Weights of a small transformer language model.
Training: a variant of Muon for these matrices, 207M tokens, 6923 steps.
MLP neurons of a small language model. Each row is named by its layer, matrix (up: input weights) and neuron, and shows model dimensions 48-143. Each number is 50 + 10 x the weight over its row's rms, rounded and kept within 0 to 99.
After each neuron's rows, "fires on" lists the tokens most often at its 100 highest values on Wikipedia text that the model never trained on; "fires in" lists the words (lower case) most often at its 100 highest values on Wikipedia text that the model never trained on.

L7.up383:38 47 64 50 69 31 62 48 44 50 53 50 45 45 54 64 55 78 54 62 55 60 49 40 48 38 45 59 38 52 49 62 48 49 43 45 61 69 51 45 63 42 45 38 36 42 51 41 61 64 43 53 59 45 46 45 46 46 54 34 56 37 65 63 53 48 43 44 53 56 53 44 46 43 44 58 56 32 43 54 51 52 60 56 57 52 54 54 44 45 62 52 47 23 53 43
fires on: " of", "oy", "ed", "en"
fires in: "of"

L10.up179:51 50 54 40 63 42 52 47 53 46 53 76 42 45 59 68 54 60 60 70 42 49 55 32 58 34 53 53 39 57 30 46 56 38 47 55 53 54 27 54 54 53 49 54 63 47 33 59 50 38 45 32 54 35 46 58 49 29 46 47 65 58 57 49 38 63 42 56 49 56 46 56 50 51 23 44 40 53 57 44 33 48 45 39 60 48 47 51 47 50 48 62 53 71 58 39
fires on: " received", " became", " was", " gained", " were", " suffered"
fires in: "received", "became", "was", "gained", "were", "suffered"

L10.up548:32 50 48 62 58 42 45 48 37 28 41 34 32 53 62 51 38 55 58 65 32 53 36 41 60 55 65 49 41 68 50 56 44 64 55 56 56 53 45 54 48 51 73 47 63 45 58 38 63 53 54 36 52 64 49 67 46 34 43 32 50 56 41 52 34 45 63 58 52 60 43 53 35 33 34 39 47 55 69 50 46 59 56 51 37 56 40 59 55 54 55 48 51 68 43 52
fires on: " is", "S", " S", " become", " was"
fires in: "is", "become", "was"

L4.up324:58 41 48 50 50 54 48 33 61 58 70 56 40 50 49 44 69 57 49 61 49 29 47 53 35 48 56 51 44 33 51 47 58 43 61 62 64 58 45 41 44 47 55 53 28 62 54 46 51 66 69 58 40 59 41 54 40 56 45 37 53 62 47 40 54 53 40 55 53 46 64 50 57 51 51 66 51 58 32 58 45 42 67 51 58 44 54 39 38 61 45 46 67 69 13 43
fires on: " who", " which", " what", " As"
fires in: "who", "which", "what", "as", "notes", "that"

L7.up158:41 48 53 45 54 46 45 51 55 69 52 52 37 59 56 57 58 58 61 45 47 60 38 51 55 50 46 56 39 65 44 38 33 43 48 58 47 64 51 53 53 58 40 46 25 59 45 54 53 48 60 39 55 54 35 27 50 73 70 39 48 39 69 49 53 59 56 51 49 32 62 48 66 45 53 61 58 49 37 48 74 51 50 42 49 30 49 52 49 59 46 53 47 54 53 54
fires on: " of", " in", " for"
fires in: "of", "in", "for"

L4.up541:52 42 66 60 55 61 39 34 47 46 71 32 49 49 37 67 46 54 54 42 65 47 59 56 62 54 54 55 59 37 48 50 50 61 47 46 49 44 36 54 57 61 50 49 45 56 50 48 62 54 52 49 67 61 47 43 75 34 59 68 43 53 73 57 51 41 43 61 59 44 48 52 38 36 46 64 49 34 51 32 45 42 59 48 60 49 62 53 49 37 36 40 54 45 49 36
fires on: " only", " almost", " Christmas", " every", " first", " just"
fires in: "only", "almost", "christmas", "first", "every", "just"

L10.up296:42 37 56 35 51 41 55 38 32 66 65 65 44 58 54 39 54 67 55 51 53 38 50 43 51 56 59 47 51 52 59 41 61 51 55 57 54 55 57 50 55 46 31 68 57 61 65 28 47 70 38 12 65 57 38 46 64 43 24 58 46 62 52 52 41 48 66 53 52 52 50 39 64 36 40 45 38 55 40 51 59 63 43 47 38 45 55 47 48 53 46 51 68 51 46 55
fires on: " was", " held", " is", " as", " taken", " made"
fires in: "was", "held", "is", "as", "taken", "made"

L10.up408:50 62 44 43 69 34 51 47 57 59 39 43 56 51 44 60 45 58 35 54 53 75 48 44 47 41 44 58 53 46 55 50 41 48 48 56 40 51 49 32 53 32 55 35 64 59 58 39 43 64 47 63 44 46 29 74 48 42 55 52 53 46 45 61 68 67 45 58 54 46 54 58 36 29 43 49 43 50 60 38 61 58 48 63 79 48 56 41 56 42 49 42 74 51 49 47
fires on: " to", " can", " To", " would", " will", " cannot"
fires in: "to", "can", "will", "would", "cannot", "no"

L7.up290:54 51 50 46 57 40 38 50 53 51 38 49 51 57 62 79 43 38 74 54 59 58 45 27 37 54 59 50 34 56 57 37 52 45 56 55 35 52 48 53 70 51 52 44 41 83 54 61 42 57 35 51 52 52 36 49 47 46 46 45 49 46 57 54 51 53 65 56 57 56 49 41 56 58 23 36 49 33 23 44 62 55 34 63 47 51 55 60 51 62 50 38 55 47 49 41
fires on: " with", " With", " among", " in", " between"
fires in: "with", "in", "among", "between", "for", "of"

L2.up485:57 34 52 50 61 63 54 49 51 74 65 46 55 39 57 34 61 51 55 54 38 52 57 49 28 78 39 33 63 45 58 68 49 48 46 28 47 58 43 59 52 47 52 43 58 46 61 47 43 72 48 56 26 30 49 43 61 56 50 41 64 64 48 60 52 41 35 61 70 45 58 67 51 44 52 51 55 57 52 60 56 52 59 52 32 46 52 67 47 56 48 60 39 50 53 47
fires on: " one", " each", " every", " any", " single", " either"
fires in: "one", "each", "every", "single", "any", "either"

L8.up363:60 48 65 59 63 36 38 35 70 45 46 42 47 40 50 71 51 48 45 53 37 71 33 52 55 61 32 52 53 40 36 60 52 41 52 47 55 51 50 37 29 49 66 45 47 07 60 54 52 55 45 41 46 41 55 46 43 33 70 43 60 68 52 40 57 46 48 55 65 34 46 45 35 69 45 47 62 29 49 56 51 58 46 47 61 47 46 49 50 47 39 54 42 53 41 44
fires on: " an", " life", " is"
fires in: "an", "life", "is"

L10.up537:41 41 58 46 50 52 46 43 44 63 48 62 54 48 68 69 52 66 50 54 57 48 37 43 36 65 57 46 49 53 63 36 46 45 57 43 51 47 40 63 56 53 37 42 42 66 46 54 42 54 54 53 75 62 42 30 29 61 51 52 57 51 39 59 54 65 57 50 45 59 50 47 53 49 50 34 60 49 24 42 63 57 62 50 50 44 59 47 60 53 40 41 49 35 51 72
fires on: " on", " con", " in", " of", " In", " Con"
fires in: "on", "in", "of", "constitution"

L2.up101:46 51 59 41 42 64 69 58 41 23 49 34 62 48 49 69 59 36 37 58 48 46 37 47 46 44 52 54 51 65 56 52 48 51 60 57 64 42 46 50 36 62 58 45 38 28 34 64 39 50 65 64 44 45 54 44 59 59 62 51 43 58 61 46 58 43 66 33 53 54 45 44 51 43 47 61 61 35 47 49 46 46 38 60 26 42 44 43 48 49 64 54 48 40 39 47
fires on: "202", " career", "198", "201", "Career"
fires in: "career", "2020", "2023", "2021", "2022", "2019"

L4.up398:51 55 59 41 67 43 54 38 49 54 59 55 56 41 44 32 59 69 53 58 61 54 31 57 49 59 65 38 50 44 30 46 60 53 52 46 35 47 57 67 46 37 62 54 61 39 70 60 53 62 68 62 46 27 48 53 70 53 39 56 50 41 50 48 56 40 59 54 61 40 54 70 40 52 57 44 39 55 45 46 46 57 58 55 56 58 50 30 63 62 49 51 61 57 46 37
fires on: " No", " at", " no", " At", " left"
fires in: "no", "at", "left", "atomic"

L2.up467:49 43 48 56 36 52 46 29 57 59 37 66 51 36 42 50 40 56 49 53 55 76 43 63 47 52 41 50 58 48 54 52 62 28 68 56 59 35 32 40 53 44 55 53 72 50 46 37 58 76 50 47 44 45 42 51 43 50 37 55 58 55 63 59 75 51 38 58 53 42 56 61 50 23 62 62 30 55 54 51 46 51 58 55 56 39 57 44 44 41 28 53 50 53 49 41
fires on: " can", " would", " will", " could", " must", " may"
fires in: "can", "would", "will", "could", "must", "may"

L2.up248:50 64 45 35 46 48 72 65 48 28 55 50 48 41 49 57 47 54 40 57 54 49 46 54 44 60 47 46 31 29 69 66 34 54 41 41 44 52 64 50 57 50 57 54 49 61 48 55 43 32 69 32 62 61 46 45 49 50 48 40 48 62 33 31 58 62 50 38 52 42 58 58 53 48 58 51 34 65 50 52 63 57 41 56 32 41 55 53 46 49 54 56 52 33 31 47
fires on: " from", " returned", " moved", " return", " From"
fires in: "from", "returned", "moved", "return"

L8.up459:34 57 49 46 42 47 62 33 59 53 57 65 50 68 43 64 52 61 37 33 60 70 43 47 55 51 59 50 60 57 37 68 53 47 55 59 65 53 60 65 41 49 57 58 72 35 56 44 41 31 71 40 62 34 55 50 54 38 41 35 57 46 55 44 35 49 55 53 50 40 38 39 36 47 51 31 57 46 48 50 47 52 56 47 41 56 47 54 47 64 43 51 43 63 50 46
fires on: " a", " the", " an"
fires in: "a", "the", "an"

L9.up515:58 42 49 39 58 37 42 39 35 52 33 67 60 57 58 50 54 52 57 54 42 43 45 37 41 64 38 57 45 58 53 56 36 49 49 69 36 52 43 51 43 59 59 70 54 43 46 46 59 44 59 58 41 40 46 60 57 46 56 55 54 46 53 54 61 54 32 41 48 53 44 45 64 53 54 56 36 32 63 53 56 46 40 40 39 58 47 39 50 49 53 51 75 55 29 50
fires on: " and", " company", " a"
fires in: "and", "company", "a"

L7.up96:26 33 47 52 33 52 47 58 43 68 43 63 48 53 49 70 57 44 54 58 50 49 43 47 53 45 55 54 61 62 54 53 44 57 53 76 59 45 62 55 54 25 48 47 51 42 48 49 50 30 38 47 49 65 48 61 63 39 50 67 52 54 62 46 51 59 38 62 55 45 52 39 45 44 55 53 52 39 38 46 75 52 44 40 54 57 62 45 51 49 57 51 15 52 59 35
fires on: " as", " also", "or"
fires in: "as", "also"

L4.up634:54 55 46 36 52 54 45 34 40 44 42 67 54 48 48 51 51 52 38 40 53 71 37 48 45 55 52 45 58 70 45 51 48 46 35 52 56 72 27 54 57 44 53 41 46 44 47 42 31 47 53 50 38 35 48 47 51 33 54 49 48 48 48 51 42 42 62 53 39 50 48 46 56 54 42 58 62 46 24 41 80 59 52 46 43 54 47 67 45 40 47 65 62 45 56 60
fires on: " an", " a", " on", " the"
fires in: "an", "a", "on", "the"

L2.up529:48 54 48 44 48 57 44 65 53 43 46 41 58 55 34 49 57 50 52 44 66 40 47 46 26 53 66 49 26 43 67 47 44 67 39 47 72 61 63 35 44 46 74 49 47 54 49 69 54 59 44 53 69 48 65 65 50 44 57 33 45 48 49 31 48 53 54 62 47 46 70 44 45 36 70 68 53 47 58 47 48 54 44 56 31 57 53 54 52 53 55 45 53 41 48 52
fires on: " from", " From", "From", " Website"
fires in: "from", "website"

L2.up412:53 47 51 48 49 54 52 46 39 62 42 62 72 50 46 41 54 71 40 53 55 57 57 36 44 43 36 37 58 71 66 61 38 60 61 62 53 51 47 37 59 45 44 41 53 56 44 49 50 34 57 48 54 36 51 31 36 37 44 37 57 61 43 48 46 46 54 39 50 46 61 52 40 63 48 36 48 48 46 64 61 36 51 35 33 53 38 73 44 56 44 77 49 64 45 59
fires on: " his", " its", " her"
fires in: "his", "its", "her"

L9.up404:34 36 40 60 35 61 62 59 49 60 49 70 56 55 43 56 64 56 57 58 48 61 46 35 51 52 47 43 46 59 48 52 36 44 51 66 51 38 57 57 46 45 40 55 57 51 57 35 49 53 46 36 48 62 30 20 60 57 57 39 59 47 41 24 57 51 56 57 56 56 57 42 54 47 56 26 50 55 52 42 67 54 38 40 66 52 50 48 56 50 51 57 44 46 59 45
fires on: " the", " of", "ew", " as"
fires in: "the", "of", "as"

L10.up105:41 43 41 54 42 31 52 46 40 39 51 67 41 51 55 60 45 37 56 52 54 50 62 48 28 45 50 56 43 69 64 34 30 76 45 38 47 49 41 53 36 45 45 31 45 68 58 40 42 51 63 60 44 53 61 56 58 52 57 55 52 50 39 37 48 58 44 45 60 64 58 37 46 45 60 63 58 42 49 46 67 41 36 49 38 43 41 46 37 61 55 67 61 51 52 58
fires on: " in", " New", " and"
fires in: "in", "new", "and"

L9.up102:45 41 56 44 66 62 38 36 59 69 41 60 51 62 36 37 41 54 37 30 37 54 57 47 43 46 37 49 42 64 61 59 53 61 37 54 54 48 52 30 33 55 61 60 55 47 58 42 37 47 71 58 48 46 58 47 69 44 49 48 53 57 59 61 50 51 55 47 55 38 74 66 44 21 47 46 59 43 54 53 40 53 44 52 61 50 48 36 38 37 60 50 36 45 60 62
fires on: " the", " an", " was", " to"
fires in: "the", "an", "was", "to"

L2.up331:42 43 58 42 20 44 51 46 60 33 45 60 34 53 55 56 50 30 52 36 68 53 63 48 53 33 56 51 48 45 52 53 42 46 56 52 46 58 48 44 28 32 39 49 44 42 46 42 50 69 71 47 45 33 56 45 54 56 69 44 64 64 64 39 38 61 33 59 45 40 61 26 57 40 54 39 51 66 41 50 51 37 49 52 45 42 47 48 40 50 58 54 51 50 49 78
fires on: " New", "ew", "New", "International"
fires in: "new", "international"

L2.up266:52 48 40 36 37 29 55 37 56 50 54 58 61 42 72 74 48 38 49 49 50 61 53 30 54 52 66 57 44 75 42 36 45 26 59 59 39 55 42 52 62 47 49 64 46 47 48 64 38 55 65 50 44 69 45 53 38 39 48 49 53 42 45 41 64 59 48 67 47 56 40 58 55 61 37 53 53 65 28 49 55 62 31 54 41 40 46 35 50 50 69 51 52 51 48 53
fires on: " during", " under", " following", " During"
fires in: "during", "under", "following"

L9.up190:32 53 72 52 40 63 44 29 50 53 48 49 57 49 42 53 48 51 67 45 45 57 55 53 51 49 44 57 48 47 80 52 41 55 47 45 41 61 31 46 40 43 64 58 49 68 30 38 50 55 50 27 39 54 42 57 61 44 60 57 46 40 60 54 45 55 42 67 41 56 36 28 38 51 57 64 57 34 23 62 48 52 39 43 62 43 38 62 41 71 54 60 41 56 38 54
fires on: " had", " have", " dis", " has", " also", " which"
fires in: "had", "have", "has", "also", "which", "having"

L10.up569:27 42 46 50 40 50 52 65 39 65 51 41 50 50 57 54 50 53 81 50 44 49 42 35 48 27 49 53 65 61 62 51 47 46 55 21 50 56 35 52 39 30 65 52 51 55 39 49 52 37 47 63 57 51 44 39 56 35 52 60 45 67 27 42 40 61 59 69 57 62 54 62 60 37 45 52 46 58 52 59 51 44 43 42 31 50 49 54 49 71 75 48 35 56 36 44
fires on: " was", " been", " were", " also", " subsequently", " is"
fires in: "was", "been", "were", "also", "subsequently", "is"

L4.up344:35 45 64 27 42 52 60 49 61 54 30 63 53 43 51 68 56 43 51 46 25 45 53 48 36 37 43 47 60 62 34 46 55 35 50 70 55 52 51 42 35 58 72 59 55 62 38 58 45 52 65 65 61 56 58 60 57 39 63 53 52 55 43 47 43 57 41 61 59 59 52 53 56 60 42 43 29 41 41 68 55 57 28 41 56 55 62 58 43 62 44 52 22 44 55 49
fires on: " and", " in", " with", " were", " while", " is"
fires in: "and", "in", "with", "were", "while", "is"

L7.up543:33 58 50 55 31 65 62 33 42 44 37 63 64 46 37 56 52 51 57 65 34 56 40 54 45 69 38 53 55 66 64 67 23 66 52 56 45 47 37 37 61 36 47 49 63 41 55 48 58 48 59 47 41 50 49 38 61 51 35 63 53 46 68 40 37 36 51 60 56 61 67 49 52 31 47 52 60 60 47 50 52 55 45 41 38 49 45 53 35 61 44 49 39 49 64 43
fires on: " to", " in", " also", " as", " frequently", "ly"
fires in: "to", "in", "also", "as", "frequently"

L8.up310:65 46 54 45 48 57 34 53 41 48 57 55 56 49 55 52 55 54 66 57 50 59 49 49 50 67 50 55 35 71 67 49 55 54 41 71 66 54 43 48 32 35 48 61 48 39 32 40 49 56 53 56 32 66 41 47 52 60 57 35 40 42 50 46 45 66 31 51 56 40 40 58 68 43 59 46 51 40 46 56 63 57 54 53 26 36 35 56 49 54 46 51 49 64 54 55
fires on: " and"
fires in: "and"

L9.up449:52 54 72 40 64 38 58 39 58 50 58 52 56 56 58 60 53 54 42 38 39 55 55 45 56 43 38 58 54 46 21 27 48 62 63 48 56 56 34 57 36 45 47 34 45 30 44 42 33 42 53 36 39 45 50 52 55 39 67 48 46 65 48 38 49 64 39 51 45 67 43 55 52 46 50 50 66 49 43 44 64 52 48 47 51 49 37 52 39 57 39 52 42 51 45 54
fires on: " an", " or", " M", " m"
fires in: "an", "or"

L4.up589:39 48 49 48 64 55 38 49 53 62 19 69 51 28 39 49 52 53 34 68 52 53 51 27 36 57 68 50 29 56 51 42 46 51 55 49 43 61 51 26 52 50 45 46 38 49 41 45 54 46 60 46 51 54 56 35 56 56 39 34 62 53 44 49 54 66 54 56 63 54 48 49 66 65 43 40 56 54 52 72 57 51 39 52 44 38 59 53 53 60 55 55 60 62 56 39
fires on: " of", " to", " by", " as", " du"
fires in: "of", "to", "by", "as", "jean", "du"

L10.up385:46 66 50 58 54 53 42 45 48 46 38 53 46 46 56 58 50 59 46 63 37 65 40 53 53 55 66 45 47 57 39 45 46 62 44 36 61 76 50 50 43 52 60 44 72 34 37 44 57 47 53 41 44 52 67 28 49 34 55 52 42 65 63 53 44 48 45 37 94 50 34 42 31 58 56 53 63 56 34 58 49 53 54 54 49 32 51 40 43 50 56 37 43 41 56 48
fires on: " was", " not", " be", " been"
fires in: "was", "not", "be", "been"

L2.up260:46 46 51 34 47 46 57 52 51 55 53 30 54 47 53 47 55 54 56 55 46 48 51 40 42 64 44 58 51 36 59 44 49 62 53 46 48 59 44 54 32 48 64 47 35 43 46 64 43 44 48 46 43 55 45 50 61 56 37 62 74 46 50 59 37 55 35 39 68 53 60 51 54 35 53 39 40 38 44 37 62 61 61 44 41 48 48 85 51 47 46 43 58 57 37 51
fires on: " one", " each", " One", " among"
fires in: "one", "each", "among"

L2.up454:46 67 55 50 58 46 45 41 50 81 47 36 50 48 32 40 44 54 47 42 50 58 66 50 40 55 55 41 56 58 42 65 59 55 42 40 48 44 33 56 45 42 43 38 75 48 63 53 38 37 55 54 63 42 52 33 53 39 46 36 59 63 59 60 47 58 61 35 56 50 43 34 52 34 28 34 63 42 54 53 59 49 51 60 63 57 57 46 42 54 50 61 43 57 39 36
fires on: " his", " its", " their", " personal"
fires in: "his", "its", "their", "personal"

L4.up295:51 59 57 54 51 63 64 63 70 50 54 44 55 57 37 48 53 55 34 57 44 47 43 48 32 45 50 39 56 52 36 65 61 62 38 35 39 45 39 45 45 56 67 59 58 54 36 69 72 73 59 60 35 44 53 47 60 50 36 27 69 47 61 56 46 44 55 43 41 65 54 65 27 37 52 54 51 47 55 46 57 55 47 59 62 60 41 56 39 45 46 52 43 60 49 58
fires on: " some", " age", " any", " one", " with"
fires in: "age", "some", "one", "any", "with"

L9.up635:60 42 56 43 50 52 40 48 47 77 59 53 34 48 51 65 49 53 59 44 61 49 54 61 48 39 39 48 54 54 37 55 58 49 42 65 59 50 55 62 61 49 46 45 63 46 68 52 65 57 43 52 56 19 35 53 52 29 43 30 62 39 42 67 53 57 51 26 50 58 57 49 35 50 58 59 60 44 43 39 60 57 42 53 55 43 59 62 47 42 51 48 46 55 29 49
fires on: " the", " his", " their", " its"
fires in: "the", "his", "their", "its"

L10.up532:58 49 50 60 41 26 71 37 53 44 48 49 53 53 51 48 42 25 53 51 64 38 59 55 27 47 50 63 48 58 51 57 40 63 56 47 43 57 52 40 25 48 52 45 62 49 58 43 59 37 69 55 49 36 59 52 48 40 65 44 63 35 43 29 43 66 52 55 55 53 50 45 54 43 43 49 51 49 58 48 64 63 62 34 38 66 45 49 50 48 46 45 53 53 47 49
fires on: " in", " to"
fires in: "in", "to"

L4.up30:71 51 58 51 54 43 44 42 46 64 68 48 58 41 39 67 54 47 41 35 50 48 54 46 49 73 37 41 52 60 56 47 59 39 51 69 60 36 57 36 57 47 45 46 50 43 68 43 37 54 43 70 57 44 41 50 50 70 54 36 56 57 45 48 59 45 58 35 53 71 41 25 44 47 33 45 32 44 36 58 58 47 43 53 41 58 53 67 44 45 48 75 32 45 37 53
fires on: " his", " His", "His", " Its", " whose", " Th"
fires in: "his", "its", "whose", "her"

L4.up15:46 59 62 50 47 44 31 56 56 49 47 40 41 48 70 54 55 37 39 68 63 51 59 40 62 45 52 56 49 56 37 29 59 48 54 51 51 40 55 48 53 56 53 33 60 45 52 63 44 44 58 52 52 75 57 38 49 62 41 58 56 55 54 59 42 57 32 57 42 43 44 41 44 66 41 37 48 49 39 67 48 62 51 63 55 45 51 61 64 62 53 48 48 52 37 59
fires on: " during", " During", " Abd", " of"
fires in: "during", "abdul", "of"

L7.up528:42 53 66 45 53 49 61 33 47 52 51 43 60 27 51 47 65 54 53 45 31 53 46 55 46 40 57 41 48 58 62 30 36 53 45 39 44 48 43 65 54 45 52 73 72 45 40 32 53 49 57 21 54 47 38 54 78 45 47 52 53 54 38 57 48 55 64 41 45 41 61 32 54 57 35 49 30 60 52 44 61 55 52 59 46 58 55 54 53 63 45 51 55 64 39 40
fires on: " was", " as", " had", " Re", " re"
fires in: "was", "as", "had"

L4.up66:47 52 69 46 22 48 35 43 57 55 36 53 30 68 36 58 53 59 53 38 34 66 42 44 32 52 52 53 43 41 50 38 49 46 50 50 49 51 55 55 37 62 51 52 37 59 26 40 37 65 40 44 48 40 39 58 56 48 48 52 57 62 57 41 52 56 32 50 43 43 56 47 38 56 61 60 37 39 52 49 51 53 41 50 72 50 37 42 40 42 65 55 49 63 46 64
fires on: " had", " dis", " having", " Dis", " there"
fires in: "had", "there", "having"

L7.up462:49 47 36 58 48 77 53 47 50 45 44 52 29 54 48 31 61 40 53 43 48 54 35 48 54 60 52 46 52 35 36 41 64 61 48 45 33 47 48 45 47 43 58 31 48 52 45 52 27 47 49 46 58 49 53 22 54 55 54 38 50 47 57 48 56 63 52 63 59 41 64 49 50 64 44 50 54 44 42 66 71 57 57 45 53 50 50 32 49 46 32 46 65 60 36 65
fires on: " of", " to", " or"
fires in: "of", "to", "or"

L4.up405:40 49 58 54 52 56 63 62 58 32 65 53 39 62 56 60 39 62 42 42 44 57 41 33 37 45 42 50 52 50 44 54 47 56 50 31 42 55 61 63 58 51 57 59 43 52 69 52 48 63 44 63 60 45 40 47 63 49 59 43 55 47 78 66 41 62 54 55 42 55 51 61 44 45 49 60 41 40 26 36 66 51 56 41 59 49 39 45 57 44 65 43 49 31 44 55
fires on: " of"
fires in: "of"

L9.up35:46 39 45 41 42 72 60 41 46 67 30 40 59 46 48 58 46 50 56 63 48 69 37 46 40 50 56 47 53 41 44 42 41 54 51 27 44 52 57 51 39 58 55 50 42 50 61 40 66 77 36 51 46 50 33 61 52 43 34 66 56 56 60 44 62 50 61 71 44 65 71 48 42 23 57 52 48 48 42 42 44 46 53 54 46 50 53 55 52 64 57 44 60 44 63 62
fires on: " not", " to", " will", " may"
fires in: "not", "to", "will", "may"

L8.up460:49 62 42 58 41 53 46 46 55 56 58 63 37 34 52 60 65 51 74 67 49 47 53 46 54 46 38 60 37 64 66 42 53 39 37 52 41 52 58 45 44 38 64 52 64 46 52 54 52 45 61 57 64 46 35 45 46 42 40 55 58 47 70 44 33 55 37 49 68 45 41 42 34 59 62 48 31 37 51 49 44 53 51 54 42 42 48 37 49 39 47 49 40 57 67 38
fires on: " with", " be", " received", " was", " features"
fires in: "with", "be", "received", "was", "features"

L7.up459:46 50 54 30 49 66 43 48 47 57 40 53 33 50 61 59 72 53 48 43 50 57 39 46 53 33 47 48 42 63 49 54 66 51 61 52 35 60 62 57 36 48 51 31 54 70 42 56 38 47 62 66 51 46 40 53 58 52 52 25 63 32 52 46 42 56 63 61 47 52 54 45 50 65 39 54 33 33 60 57 34 46 51 49 52 55 65 48 48 52 51 43 50 46 35 58
fires on: " with", " and", "omm", " at"
fires in: "with", "and", "at"

L10.up291:52 43 56 57 72 62 53 31 65 43 41 36 53 47 46 56 44 54 46 41 58 54 61 54 34 63 49 35 35 60 44 47 64 56 49 52 59 51 47 37 44 47 48 34 43 33 63 63 50 56 60 48 32 45 48 50 52 28 60 46 62 58 53 59 45 43 47 41 48 28 52 47 53 49 53 43 68 48 40 63 58 66 46 43 58 31 41 54 50 41 51 26 48 50 33 40
fires on: " the", " an", " San", " En", "et"
fires in: "the", "an", "san"